From a checkpoint of a small transformer trained on Wikipedia.
Size: 12 layers, width 512, 3 heads of 128, MLP 2048 tanh GELU, vocabulary 50257.
Training: a variant of Muon for these matrices, 1343M tokens, 10247 steps.
MLP neurons of a small language model. Each row is named by its layer, matrix (up: input weights; down: output weights) and neuron, and shows model dimensions 224-479. Each number is 500 + 40 x the weight over its row's rms, rounded and kept within 0 to 999. Numbers have three digits each.
Before each neuron's rows, "fires on" lists the tokens most often at its 100 highest values on Wikipedia text that the model never trained on.

fires on: ",", " to", " and"
L6.up704:483553588504490552520530521485498484439487488528499502468553504523509464502588511535519518470534442509568504431524502464480538474497459532506542487470448486473490487570466511482451441547567491489504452562512483497431486477506476500411492467495530555470470532545482493473500449518462460490452504437504450477514472582516506572560544501527535512459488557519477564478511494536437531507558509554524477489627494525604505444522487518504434556520535528463545477427459467501429528506516565555547462474438587503505444532429503452476515543516557549530476533521513476510598476499469427518494517515442480486466498538521538588499522517516513456519564502537440471495555487506482436560471508493582545532595514462529463513539574401499520506495427523600520449511539456447515467514472531
L6.down704:509524466468443611520447398453530441466516522504546408498487490440535513539522477509478425450478486476587500480493507522556474527515495495512497507494479509533514479522542505531472554538510504508556487491478447490527457468554513538506581549524516494558461458426516497490537441526597523437506525480579514554469479598623555560504531539571523531515469501474514499526536492512520522473504432504534519504563555458551543453523536443508523471457513504542567485504446514431477516519495479510512480516517478504509470478508466532463565416515549512531545465467429526538517453499477566498530509459529462498506486437562460573514520508459514424511542475564477556562533481481492523513492491493472536427452527507445561452558497483527467449480505547489547578484408569451445408562491508

fires on: ",", " He", " a", " he", " ", " as"
L5.up648:520491459450495518479451477533477518559521499522399517465528436484455443516454431494551549499516456568526515515580496513432445586499482445540541522566539515548531556462465519448473510571448499540488505433463546436499514518548416527521512495454481505526552469497448544474485485460420515535621466535493455485551471491458456507480510506457481443474490530534563477490504524475495504514549516502484421551440420489478540498540471473458545524447451460484488511552544482541449529420490454450521549509497508426553508464519485519438439521497467507483543560441486482502494492487405489528458482491540481471513513462512517430516553415514546531539514574477437541451440521478525549540496474507484436496550484575418468538500503579444522537520461510536440525481535525516532493472569495
L5.down648:478524495487503466462523472416445507539489542489543505518517570473531550398512513490491477488473471499471503538489491551505552542510520513468542534490465504510457507540588470451494456569485506440549438549496565535517473506524517528544507467466533538511481473432492513553509484515478441458431487508524482499444516557527591474496472511472549470618458435513446592522516482574517494449525530552521424480519491482502462485500510502546464537621472526559465544530460471451521530600554533484490395489499502522521504469479506550412479502500512438486498474529484473509504433486533491489526571507446565501560512550499457553461452548455480466490522471493495482508523557492532413510603493488517607440431558449492469499564588431506510482517504460489509527472495562519443478526531563

fires on: " |\n", ";", " ad"
L5.up1191:503497566438486502507567510517464484507436482472514472447488568527482509440555491484457494498491538548502497507530445525499459513507522453489488438556461505520500462488501516485400497538505525556458478521546471491513553502505512517494522539518546547561467493519530498473555566396466506467469455494502460527513578514518527464483446580465477553548476499470432481569437500521527585488553545505540550477479504528434483553451464478463542464517476477478511503485516546536600552479446555498550460448500474531481512533515456497487523512443494486494490505533516540518546522462464554476492446484421485527496519436529510435493486599526487523503472470442530468458547535539454542506526482524526550510478489464429512470466564439555499485507591469489473470528506510527517461550418506
L5.down1191:505501493504555535583544524479490561512514479502517486478478458488450527490490482482501472473460518538471469420422432539552383487488496534457559529544480522485510478462553560525513589493488558522456453566510455522479594549536533509447526517447472517479493517590454525506440480514423437503472541477495553514533508431483515454481506530488497478560566520474546479517415422475458477483470477511548529620511437459452527553514482502448437514590430568451437557551532543483524493538558507538458442544524491582503502566503543520505459513485550522468462478483485511542521534483502476505470465487456499474511485504477503542479553465466458440486417556492525478429479483491498478555529501468505466478458494581459598457521515486514480476495459530491439490478449587463525455460620540

fires on: " ", ".", "1", " of"
L5.up1591:450539427547499509475430498455449479457465547471497541573496462554449475427536552487497479563544536509523470467531504547548415510506535539474571533537462520465560536511506574514449528476464538507491449634516538534434485538418487531512461509549515489474479502506517505519534459519553574408545445549553553459491523480438519485571582440491498437444559549505584457502492510515488553507545498531450425454529559433515447404490506473465449456562471470527448527551515535464478449468507484536550499437558519495427492543512528501521574528505467426418488482536506565492498527490499458434505542515502513484526540505450512453480520530485511520505485460473475501450486480477495438478464451531467558444494520453448511555487537481567515483455446476507480459600540440488475488484512550
L5.down1591:524493441423540565508523488522479485529543504438487466452437516471564514521487532514461507521428449499481533481447575437518593412481479510442464470499525507540503526468465544503504467566555500408518550481525518490585476519546480501453553533528489491516458506522553537474473511568492423524490550444485507553501521523537441476428505506563528443449518524467462543486463499483525473487566570487494528510492469417575508514487537599475445537488568573483472451524486458434474515468516545454499504476461530574527521444535463525499404504511444440535510507505485475538492569475474529512469536514469457436486481445473540557540482489482521477502466473531530536472484533515515592500456483492503473513492493497529482513501451531496551517607524554469554558448476553525517467562450511

fires on: " and", ".", ",", " South", " Maritime", "j"
L5.up1802:498458439479478483486571504393481547470511519596544528526470542455480455465463514527506479480497470526537473479478493495468476506435468466523469493517543475550502483509525475481509503497513533437500593456500485463516504503495504585503493447478438523456475517506511541491580435473502469502561393465461538550528585491481512448531527555499487503502574506573528492554593569496483535469542561404442473443493554503551499499522562509459493585520531529471480496457465547442532439473541564454561452484523503569473514519438522545464499442493477514481508504491652437461473437512548517550619510459550504377540513508386482491514610514489447469523483535503512487573497489508487506504578510442514420442534565495462468460502480549514524485515483530527497470525512511546547532492461413
L5.down1802:531492511491543466459494535528565480497504496493450537429521550472536474451508499453551519519598490425561552506470507527502485446433579510506526507541423428516526519502487485523444476527497466487431532508535535510502549494532577406511556488511520514444539480572491484496477457457511554478446549495489563416509512580517447484493454477422472479523492456502505443426529457475524510538503442513473476501478460514512531416487477470520436460503504496495477485474502519560494510469450448503460544535487578441469514569392447505534563550498499504507545519487510471469478506513497473447450555496432449487550451502596514510481449578502558428548527437443442469456476492533499466483476489602567551442501511472515470481456520496476515432439543528511494584547519488544522521530530577

fires on: "0", ",", " as", " same"
L6.up1412:568488522434511505479504438543495511532578450469531535528471467506440456532444493571478510513486482547513526528497489503495527499478415465515538439459500436546442448465424515426516491488512492542599540541560428484566568432539484473522488500491513522516447532504512463494451524510475483537491494520514563557500520522553426507467570510434523431525499573499483430518478519555525496485541533520456452414539474460514474543533451547515554509507543438504513483478513506573516465473455494464513488511514446496443467519523473537473524478480514509557461573474493464460468464547405421474479450515477462482539496540520410510489501495467467539543518475441528526438435488479481474485473475600472450552474496524505482498571511556506516510535560449525535473492532508564541514479538577
L6.down1412:421448536497505435470490512446572518506481486488519497558433528474482541496492523462577523495479469477528512485566414513517484503540539519511533501479493506515476502516490453482455513497475504501509501549437509482490498501469423484481555432468516482521511565473510505484491458545511427517510492470460511495554512481492568442439437554570499508518501463592510485514523635467518448418536518497487523568446463569518466472479485467447514444541525439498527440444444466520524506483552521431480544548508493470515525487521543484476516540494491513483509523516433499491548558491581501446544511484557554518455469470506541492451503524498478533565482503417464557515528478457510503507480533460568500408578476521467529478474517467500488451450505534537532513469445610457435531422544541

fires on: ",", " and", "1", " of", " by", "2"
L6.up1335:475548498515510593549601502491542514439480474553474401447491544440576545501526553466476493491460474549568458524483571492488547497494555462496515503479465525553558445616466508499531458508503464468413409509540554536416460501502482506433508514461513502480556519530498522546451485443503512534511451441506546494477436468473420484500441495437410466540495563477526510489571451525458527492496511552502511503516522439534522554557552579452429513506465487503494467460511479535485452461538461559603471479448552507509469482490525432423407545491528447538469548501536468477487514549457507583487492523477502493517450464553521477608526531593473464532499515462523513491615497537543538478524528505471497514467490495464455544527476449546520550536451500537484512444433554535476537536523478
L6.down1335:504515525501495467490447445462428451478555580552412561529475510514470459512515469564514595459476547476525519521548539540513493558556555532522515400471582530486482477426466475452468503548377496490587504519455591514492477513482516453539534436439527515504450493522578453529548512588420487445487436512526560475490531536570573544472504546539504540525458557525474480520544510479493451518550486497507515540590565509484541442470514458524482529588493444482545566494558404472496500493442513529546526513516435475552528412507488578504493489532506562510549562468514452557483543453469545504482474492494495485541484499552432536510522430440462394510462484567470512460492522549434490568487453517492521461515510583489555497512478503486523496573491567460503530420484551517481493518510468

fires on: ",", " known", "1"
L5.up1622:486467499506494378455484551447496528437494474479474439500504540500559460454476484568579454511491507485516515490571436468504480534494508490461517459480565514572510435501480438445539418454504548476512456459482508481430494504461515593518556531485522470504498517551429560461445488494492443513502500460487517433548473388466490458421478525499512539539512508526513492494532489547525468588526516492538514517422482490499462585446534496466465463567456487460449480455551410601488517469479497518494499457561513547476444413514487543479565493535548504455550525462490517506522487533527510499507530530528507534522545474540540526498565523456477464489554545510498509526500522474492559488482500511407501501546540416461509500456525484450550527493496477507540517508477435394475476522564524
L5.down1622:517483463525446508486481507460524421499525582508530513444484543523471424508506464477571535505468492463521570543498592451585470418472432515511511474602495559505476444462618511479491578483517489481500535504520500482496452458511491512495473496479458471568514483528482513505492530501520504516414544512549439522502426567468519566502551534479572447482430447546493501518493516511526601484493441514545406452524474578462517414510518505537479488465550473529545525482493513472498476543482420527523492441510519485500434455405492470525450533453525547485493521566481493502548509516490568530495461501531511540572468521485500531524496517503489497468542490460507512436501531499439473480457494547595494494513554576598490552472491503446539475549509502491480516506485484481471494518481441

fires on: " ", " on", " of", " National"
L5.up656:474543550438446503527503517510507515522424485507523487410459508511421514530444488437548463557531586507541485473510509483426477468544559548487545479494503393518459414551515551479511493488545509437485443519413467490525529575486534568482446499535442506474521481530503452469535453512559525519518466509574478498499549468515470578507500527474531473444534534443566514446540491541516459557485531529486547444513471538542494477513522542474480429555437540492520546489463488492491549497505544488516552415508550558524485452529474449523539467485522504490491431522534475433507526492543499482535529519542531564525516545512547548474508533506477456550543422550497505484515474494590470556472516431555464533544524549425504546424470496486502504542500474478538500524501483562522564565468473
L5.down656:576473436470548491493467530588571505505453465498497495536547571500525545486480528489470511505471471482488463540540491526567512611477495473434503520485537518473472470552448423481542486499541465544577481450485555445419466511427551446507536477538528364530477523537515506523464468463520446503489517421452413508560517546494484459436595556522459518500412527519501531497501549552484540522453554466538526510446551472469517550475511599552516497489503402445441488538460442462492538559481534506488441525429531551523493464493486498433521482513481440495488541504417481518453476526500497494486495485486469483550488509496533568498433495498529572454500560540515549495538535508467514486519446537410495480484537554466519530534515496457506504436523465497454495494484521440491477518476491

fires on: " and", ",", "–", "-"
L5.up838:543510493468426435517440455483488472465468449443504448561462523520559496552520520500550537495535462432452556552585503468376482546501599522570564399509480473544494401536499437477491536592504564454508448491520495489505467494511466550496594534528442546549489533554498494550572460468559518513469454485488458499479491508532517499497415484449438535505481537552489432531524496490452533541562556523505444444494516487460519477432474511503559491530458542486493505436481453477480472468518503504456489429505482496565447482509508487464499522511579522454522515499429436555469514432525427580495474472544528556544468451519469521466491473418484510527451542494565461543474505478460498481513513478487433512509477439425482536451523576541505455532459480539507490489464550501551466559504490
L5.down838:445562504586559481489537522545596455490500564496504572550483553510497443484400487464428495504547467507455565489383498541556547513544464461482451572530544513470488497510485460513485465497495514461534486481517497520517551499507587502492505516504463473404409491481501513470510504561537511506523492561506514518437525466475488529467470506516532509483501513435459513513397480549534432485483475483509511553563462493486482471463458485545464519436550526604466522501468511490464502528485523540543539527453489539475516452556520434502516413522450542495473494457586548480527543506416538462472510477485520477513525518517519493522498567511454526475469458553453444516430480492546530518515537474524529535505504570510559515553443505493593448486481453512574478484494521503458456503456562

fires on: " |\n", ";", " and", " |", "\n", ","
L5.up1691:491467523512506566495535521461481440503405405528509542456495485541464466542472480513549491491508467455572486496493475472521475585468466504455578516519481517497570481450500575510515462466487479459460525532498471508532581485493552521515568548484523476511518501557484460443481430485513485424464480490481518478537504473501470493499436550509433569534404504528433529563551502491513498569529437543509508467475519479476471530468534516504471491416521530533482455433467452473509562446509526502507444453457439432405476422499533512517530503514614465465558532564503523481493510461525449547586451519560457486468530516544517441484493458576479540497509459530415455508516528578428470532530406483537491512469461535483591497481401515513486495480589549473408531544522552505433527425551460
L5.down1691:443488461530461565511449444519502523496489452499438541506508505525501550441548503449526463391544527555577476474549513503572491522543472511508485513541471510484593495467518497498463518484485495535490522522523532498499481500502525500528571509498526515505460538462602508510461541523497476438453524496528503485511577519461490562494650613521492530487464477514540485485522503443473432521482557512504536553437465507469537464529484509554466497468539536468515496484554595475551457431478533463545524476545545488495477492532463512513486447429505460448561500488481526469457557548494486528475428486562523552475516514527489482438468466503543493524502496518439479507501451526423537539463530498533493439498435555495486400489489507467505508499507492490513478556479584489521561472526513

fires on: "0", "5", "3", "6", "1"
L6.up322:412459500520524534495511492423500457509490484488517467565558556553526471486430485576502491522476489501553444531543510521449498550523498504486494435411512495485538564565457432535487499483503509414565489476570516482511515467484513556522531476503488477534533499547510527520479557450571471565490499599537513491491536473460480502573490455452554490535546472521514519534484442533485504445502499471379485550439386501423464468395440427525520503489514508472440546564514468503525429513509511491481535454543456474529431455478491504509489498471537562417548516422475526486487415499526507511484553526436475420541541504592500515532528560525555466547466533450499509498492466490476460477463515515559479516521445486516485477467531500421488484535506531498522518522505487479510472502430497
L6.down322:481496505508459492478554503459527577508525507503503433506582497514486527535511484504529517531482474482518533514461475512447488480497400565480521467530467530520479465553468469450527507458450560497508511568494540461518517432492415503484440515545488498530525503526489569530493512454503451442440486566538473536506577521450523540489530564526522493509486581481523431434450502535513497417522478462468532506472481476495498525445528438499526480470508501492531438523474490535547467481522551528498599468454440461491471528439495425482492530444481493456537513452457514508468494435511510543556536525577528516422444500505470407622488522556511548537562544567481549480486517491553494488452594475459454529473508493513463425583442471469548470489568557412502549487523501531525486490480508

fires on: "1", " ", "8", " of", "5", "th"
L5.up1306:449474496476529560438516505565484562513468491525511452562464547489462524475575515526499499503469503514445569530473495563421510426430501431533481528515509437486506473506491509498498536479538563531434485446497546502566512490467470508514427514520461556525509463488508521529542551515547446488453548475471526483564552469537550571582559544497557491432568524562549492537486432563492493562475519474443484499474597522488400522555566528466510546450480478489495472549420586478496456483455477554517469430439541512538480542575479485413497569487463463504485457541506490512487453463510544467486470525517431561499542488587527494463521526481555500565541530508487491512437497543562587532513498547469461414451496504462514489521536456458490547471493449483491521478481472441581493388453424
L5.down1306:522568455457519455587478425460548479507585497585566514441478471544497560526506496462557531541446526503482510538506455476585487555455508524394518509541504484514429546490478550471496505517497479505485508545472539510427468541466509560484542469515530500450468462525544475448474515632469476544497527417546525516482485525505526438488476478458437530459438504523501495477522528465497471544533506569511416523483489454453565465437497445468495488535488513476519557478542476482562534599508463486494405432487485483520474496494546501550477496535460512569557524562454446463472525431519458512574501490485541464476514456498538569551479466482489479459477538505441471517557436510531465527520524547593511543534537496486437560475516539500515476545537501612548507471505488571498582467576518

fires on: "0", "9", ",", "8", "2", "5"
L6.up1914:467512459562505450518543498481561521503544500504485543556475521471522498533501541448558553490549572535430506462538396454532562423422447523560480561509490495488507489577539504563511447439531458529489532449484483484483543514479486492466474521404408531510459545479452498501557546496489493500480535550443469502490585549501473460507504508492438500434498502484513453481442485524544461408477498368488545597483472521527453477485489551506567555477512500406508552525459549524524514493508509537464454503514517483546474521434585518500489585459529498478493404514446419505497538492488475508501377506483477614495573508469437545505557497494494502537508430587504556565550548536505484475528499483484483498472468482505487493489529487526444473520517520496501526478527495492501496524589522
L6.down1914:515511514481480559632567494427486500438500494472539495441542556527543527479548516510499490559551565517460451494508551501575492517411462529558483520548467459466562494531501501480505497447556509533543433493551517551434448506429446537498536507554518543490422532513535493481481551544510442442571457558520561498499542482504533499443475369535526499489532508464439554492565535560447504537523437487470532517457450561517523558501528508582451505512459535474535429502466532536541512543569441516490376519473553558491494495499477518494415532476481542550499530480516545543556554521440525500490508509464517482477423459511505475547543477530519408538537535531407544513520524517455475464441448479471481570467497519472491435529593460515540458495505448459443519496469464487501524562510500

fires on: ","
L6.up362:569518403544449507520488558509456551447488512403507520469495448527538471422500480461599585483568466523518568558543444516532552559451505482518450514454519496443437530492495465489495426509563494451474501470463534518458480510515493628413566515522496503496502519463492519495500493408559486532514446460558547524554480473424457495467467504480551569585529528428535540507492468489454511515534475534545406483459488456514564529528442533477462538453429529600540503512487501522449523459504498515538594511498541524473469462531564519465491474473503553514512502549529489481470568441477517540489498533530511559519479510535544483488531506461523455498449487502449522514405564476467598519509481522547486443406510430490422537492530454526505496471483497521530510464528491520544513535481549
L6.down362:526537475484507500507461508554530441495503461408544444549481491490526504541518531532496579500438492476556568490554500547513473533512543428436563534550478469513557513519573502497518522456402479590466556554603524466453528530519508463590479531484500535518506492480459565503506503570470522545526472448565433570472416516497540520435511570490491497532510463661504503536469533509564527468499524592544485554503456516418513420415429514573473441527534512524468500461495472469534498558562519543472464525475572435463495520537495496492501540541466510500447504552553495503518420506534551536516494488490545507515493482439496512564578485483454536523531540492523479431472518489495467505507514503488509503504504502520547535508446472494510471528485442586461503498457516529451447517531499

fires on: ",", " his", " others"
L5.up556:558471518545436434404525511434489535424494479478542499534514511476552455522491485557533431462512495503549495522510541578466486443479555588463499502453549426540534474480503615431498487445450576533514509440514498469449491574491458520533479455460443437529515505477412514485551521497548445572472577527482480522490480508475477474505495578558513467504528518498466532536621393495507420550543467480466560507532486510592480475530496393528437514445507492508510569501495456536489543476476508574567476539532537491538474536529494496536531461515534557474369467478512513457542496480524537539562493423542493569539560453566498495474579536510542497449477485551531536480520485541481506499543554491500540480525505427510432546507527428529479466529482470469542476522481476490535442547515577
L5.down556:573507487519439467507538461475386494477490551473481431539523532557507488454467524475529486494514517497545570490559516491547511455497507490507551480421460545507519378543482488497534536483451512526443507542500544501477484545492468515597504495494489529528464555568463485475502486440424523445438482499563569440485427502450571556551567534582532455485498532501477444481487528552494486467474505466481562530527519522464439468479437437420422464477535520526527494417476437482557567557525467548535445501504551499546457540452486494486515487530479539449532474522547504522568492494533458576489436488516489568536461521485428507521553511449493473487520424561451540533562427507485532414499462470543538497514536511551610467538527506456474525509467531485461518524453516462451530489574492

fires on: ",", "-", " m"
L5.up1475:434533526511557480442446576555415540525482510553539430479509473414537460473502419511520483464475524476548441517526446536466506510492491519520573514466482519477493452513501522554454492499525596581482478531455456445523477542477461502377545543477536502511592544518536491496484548451489458503558501521487511524487533548496445473506485439505504456380434430438529492547494464481495529473464492481514501507554496581451554422474502451566487542495480502485548437517522537488520501456408544457461521485358466447490534478421589479454495474496566538535466490546463456477489501467492434481509513538533431585459500549455478460433537537533453471502485501532510425479520443531507447513565508503556501466485475506575549520515559456562462528549540492502480510492450459469531522530523511
L5.down1475:546476549413519520484518461450511407542546514537516494446494491541492554505496584557604423402579478472451478547451582557468508500459476468557521571477415484504488467532468495482523536553483473425564481574488478526527518500456475476492523523477454565459485509455513491492491501472509458560492499517519550479445479485449497509511493393518512520500554498529505512513457516522473503532547449539442491443500482466497554520476544516481510507492464495587531496503497532479456525473474440502554467554641475549472542489525467563465468418506494506553528523442511505531472495468578506510522533477495477526490527549509498477500519606464514579503512491570532566533468548475537497467478535510415468450520486582479480458520555535450464476505564467508541484510500483478418514497473494

fires on: ",", " and", "i", "s"
L6.up26:568512496529477532468464535476472539406481511573515447534478545528553477457452473500462504443452488536527581565543452564478486463430437460544443431462557486530521523497479465552466438510483558519482581533426527502509558513525505546508533449539597485471496541499493494481509468525476430472496492496482502452560511446448479489553452476488464497524477469449495518435522450530508454503409513455553551518464502540497478527536532400583561541485474484432464577454588555506529482518542598527505515500461458494498543544507542572511578557530556511427527459501530489532432536562467460524463511561493477469481517464525495507515481606499495526503553435485484552468490487474413498495511581495542533486520553463530483495498517520557513529518473481513526538462473580509508470528569439
L6.down26:485416494542541470491527554535440530567498465527535561485538522519540599549503540486528488567497494425535515454501507525506484501505468474468501484534457478572469486533574487492590502467494433442473474472514452425524468464507561476488505476487615445485547472586499528491548441520557432485445509466524511477484485467532458511486506514507488574560533463586514554513595519515522558485535575521499484479543531553535527548548499478503523420451541585503443531500466392436471489495501540561513495578498495541500448583535560471446505541542521538510487477494508506453556556560546525462521534432467530482564451518476431468473559510487611461469546490496521548426496516507532528502458458541523418600554479543529554480481550439544468483466535496498508512499457438502426533458463576

fires on: ",", " War", " and"
L5.up1280:541477550552425454542472533528506509492503514535451524452490514561478448511524518478585509494476429523464566567576488520496485525531528509390498539430484424474471495456435489453596464530473557486466532476504549512456572538452524598486540546485436438499487493500446503493464490494490432490460445511487547478530518516507436522470560504413492469513465487527552473458541480515483573523574433526525580483439471477527512599527459498463511543468464550559476482448558473486499547471466472476485555551510447534541480509455520547474442453482518533498492546519509461493494497551456516509523536461500513459538455546512518490432473543498434487480520465575540492465437579619492542509501494491464551504485501529529489544482511504549560440497474540520499587528449454414570501530493559
L5.down1280:501563470504433493468539539490478479440479536421477510491505481488496510495477448510496405466492494562499511531479472466503489512519464569611548531467511461448517494548562487440494467534524490463549505468494492516509507529452552480614532507484432568528508525513550510466488535483423468513470528468550521491515470539400560538509473528573580509498536403543560486480515494522536508467616467573579485484560526476494527514540500558514503477499481522532561528575459476437534544539496506537507545544544480473526552524453519514441557502563451512460494445535558491539500518586447497427607477584440470476522523487474473538492481481514452480501437506487484483500503471537477568437491484572510476514443513504485475541577591511538489470459442513471561489518430475507529490524587628

fires on: ",", " and", " his"
L5.up1155:540514519519526473528495506438423477535532469496488429551561463457501490437453504593547459491477484487478522555450470438439452437538440571536516475448422426582547482493524527505476441432492465568507537546491492513528476501515453448437517485504466561446501522524543419553504514467550471502546488512514489520453477515495496513456477490488534537477524497472495531446544518486465491472461522543530487522511526526461502528476455500491494520472471542490478491487470458502484488494493475501435531491475545535548546489492492452373469482522549386524471544537559496566527536498489529480510520495580524497533469529497522450499459501499438525535523469490489420478533482597551478460574525542554503493513581466505523561510547474541442500472541506464551454546465402489483474484504574
L5.down1155:510496474503541506467462466511508558498436505459475541509419560555492460521491466488517507478514444508569514445561534516512575546471579452480489424502599487433450438536487534473487485500457483458486528528536538458579506457427566515477469516471524521462479547474539505518446493454493582541524547466463471462483513498477517497481525466469524488524432451523469576505502524434486485559503480462419532563541461563592498470519506519541425477554477488488466480581487538462543565499542490501428519430569431447490462512550491591531511511441479558476502510515509515453520613466571476531478527481499493509520507479499441546502505473428543497524413499473477561541523507467438550523473531525488469486490487542531479506467449503534501452485518484496554513537513544557463479586486506

fires on: ",", " and", "9", "5", "2"
L5.up1061:479448541541480461503365509492532489527485435461470520532523448540545496568502491516527541472473410438485541544482531500526493524537529458515508502462546515436487482478564440481545450445590501466461501456485538500533469539502476455424427487502519547507514473494508493523537544538554396482552517478494461546509418450525518513517531448516460488602520569491546488515481465389506569537546485487533447556479459503545492544500435502518512512453480537544437498461457499502571463534474499514554540510554514534516512470531496556393488537508522544515492513524538547510548507487509469524549551537509506494512541495507546494462570509469576479531452537519495511484481524560477518478498504569483474511508471512521473532517500516487566443511534460489518466369433473453523496529466500
L5.down1061:503513580506426491574488516540523589440538555507462504459517539504521538577514458456499498516522426493513506504506413468573480481509498491533527518539517540520451543489570499572513489490487541444525474464455498442452540496465528543461502592528524505509533495442487519530533493474503487496479508519605558516511520557547498525465467539512575516507509486493532540538527565493537542434497590482498497522464517511481561550452527494441423530550509563573490590497553455488534496543506503525512515493514604509437501561501590504507556486485491440497469457509540506501469469580443522463475531569436498445567482422487469528517505529413469515491471501436429435554512527487472430491489479531560464520543472521498496534443526505529565493484487521451506492596489552519484495547591557

fires on: ",", " on", " |\n", " ", " with"
L5.up1037:537538519509467509497489433481501460519476479535575440464463497454458515511539469501492499557479514525515452565516497524504576496479561557474595513457581493475534467574544544539464470639496484460496454569554525533501471467450575545455493546513445513493514488457504513426536435471512482483479481500502448527566588464442442457488479484501525557458495478523529525456485472541526544494549458449504483531559520495487494546479467565500436522513478540546488571533535582574469491482422456467484589477471465480510471555475483509471482503490570526569479487535433512476426443518492518482518510529495456481495478440465551507519553481566480448482497523541555531549474549508524491544501495526551462498485502487484476522534660535462487526480440474512526468583440518536534566449505508
L5.down1037:512554534477453496564471574449525542449492434540516517458569546451563420586521565561510518520493514376570505525537540510552430532538542483510462585442479520482531488494522495502477577412485524517503447537349525514496565450572459518444518555498558536497490515511493548471519582561532519476506451483539490474489497456516519569436459451498498546515427544483469506468526448507576481524498544558492481495547511487529545540481546517517548540492539499506492539469514506494526502520504465518470527481505564443539500500418585544455496552508473531408517497515572422536449652520520471524555531520561472537463522498489484486481462472465474569459535523576461507490487516580443499517448483562488451510477566488536454503477504482528549523532465480458448419479512546492509521500559465

fires on: " and", " States", " not", " |", ",", " IN"
L5.up1774:555470533544549492595509485413533510496492540437515465517578500485505449428513575477528542504549487463422501539476481419449477527485520458534562517493515484467439494547506436482557477486548507446497511432564537470473496512567442571447515480531472526518531549557511515492518491471520513486470502412503473523500456492491499546465426471524554547611553523453452474537529516432437450435552601460444506433534582522374465522512507495538538521469519507499531532439502478409555491552430450516501500469542541520443496549536511381456505464503456501471507528519569528571467503443507512482538447542497480416422465451470462504494589503488546435519532491509539522456469483500477536454503573570549436550455473524493488518552518576538526467529534501492488534542531499482438459498523455
L5.down1774:454567466600559450496448447504501499443450546554498441506524465557557463508499447473514471504530502431494567399449511533503484513507484500529520517492493531484473491532466556515525527533516507482484512463472493500453496504477518539529539590530534472445475432517458478512493546432503515481469494466523503489493474505530522505408467542458512499537390487484506557459461541472516570509506483482510440502533561537448521501449492451514496517548510522478525529578575527433473466504532462562511401469456504509467516538538488551403550531512547525518519531531510488492571579516462576479555507488543517540442534498478473568506478487482458489585512433550474473557476512491491430551469479471556571497440413425505527459516466524541491504460496564499498528493460549537511488416505513

fires on: "0", "5", "6", "/S"
L6.up1668:503513488518455554491460554491500516507434554501505490488526469546557503519508507515548558492574471442484452540438562499460459486529476537620511538540521454575546501611558511436530554478451501474476478508540488582507544481534432598415493532375504529537507468471495519462529465520547495521520506504495457516546517496510505487507461434436491576499530464509444527474466421560587501501548457511448511508510475536497533503461505420618524534506478509437430485580525459455482431536527440530507566445441530510540458544528427486529568462445483512566427500461505565561496468441505527487493526522495467466480529460527508483515526547489544520590538461497552395503548513499421444512413468505558489446487470573456517542569466476533574485508535477508465512530465514457506568447489458
L6.down1668:443535491478472463539456457485510484489550529547420515494560469482480564488470463520526530558537488468449511441414522496502430556501490530463430435464520491549539461543503515515608515464478499525487551474494537467537486507554472507504463572489530545506482469508486493514483527462455519467526529487501529475514481468506429525446544597466517545555514587528461541400504474559539582533458468496466514542525499526469432516469537509454514490478525521563549569493496569515478487513470479503518452497494479506524475539498576600471524516530453547548474515421482558515498452481431545481588501499534482464466548489476487578517451580440446478496511387494493510459463540513469452520521496472495517411486500520462538500482496510528535520606504493424451554528517538532400504494598457

fires on: "5", " R", "l", "R", "8", "er"
L6.up576:492551526454547545437534513505498442496456566516500496525446513528508564513453451455469572483541441594551485529470500517547492581489488475551562507488481519538502506446545463435503514448477485488471519474557466514441487522509463450441536542439509468465471503519516533466533458453439451491506519504529502509540469536455495560492531527453524526517427470472532551520513507463448537580535557484466578516492488505551473510507515540430465524524381495538442454449513567490454501528464458474488456502408599533530462530444524529420445454513498486488501401513530519499512518478510509500472493454455470508499544438595549479421500526433512503439485458543534564476466499465534495450563481481558456492508464419573467565570587476497474515428511528506536609430511521473477494429486449
L6.down576:484495438450474527471506524396486571522503520531414511490538489531479515508531540509448527509421531517512500522537494590556502600554513562601581519489526524508522562477514502475512563491443496541455437519510541576472501482505508557487486463479496549481496501495526576403537490491500520514475424498501531524577467505521502487508526499507478500511515428523602473558476548517449502504455490478564556482520520469546524545447467429455517507551468526460520507484506517557505559586514450514503511436442481510554534476544529511560509524530504548524493455484475503455508410472507540518472506450482588548516482508506537499462441480519533485542539470539528540424413488522535523429476598453476515503495578465561408485575551527531488520535518462465504524466517540557472498516563454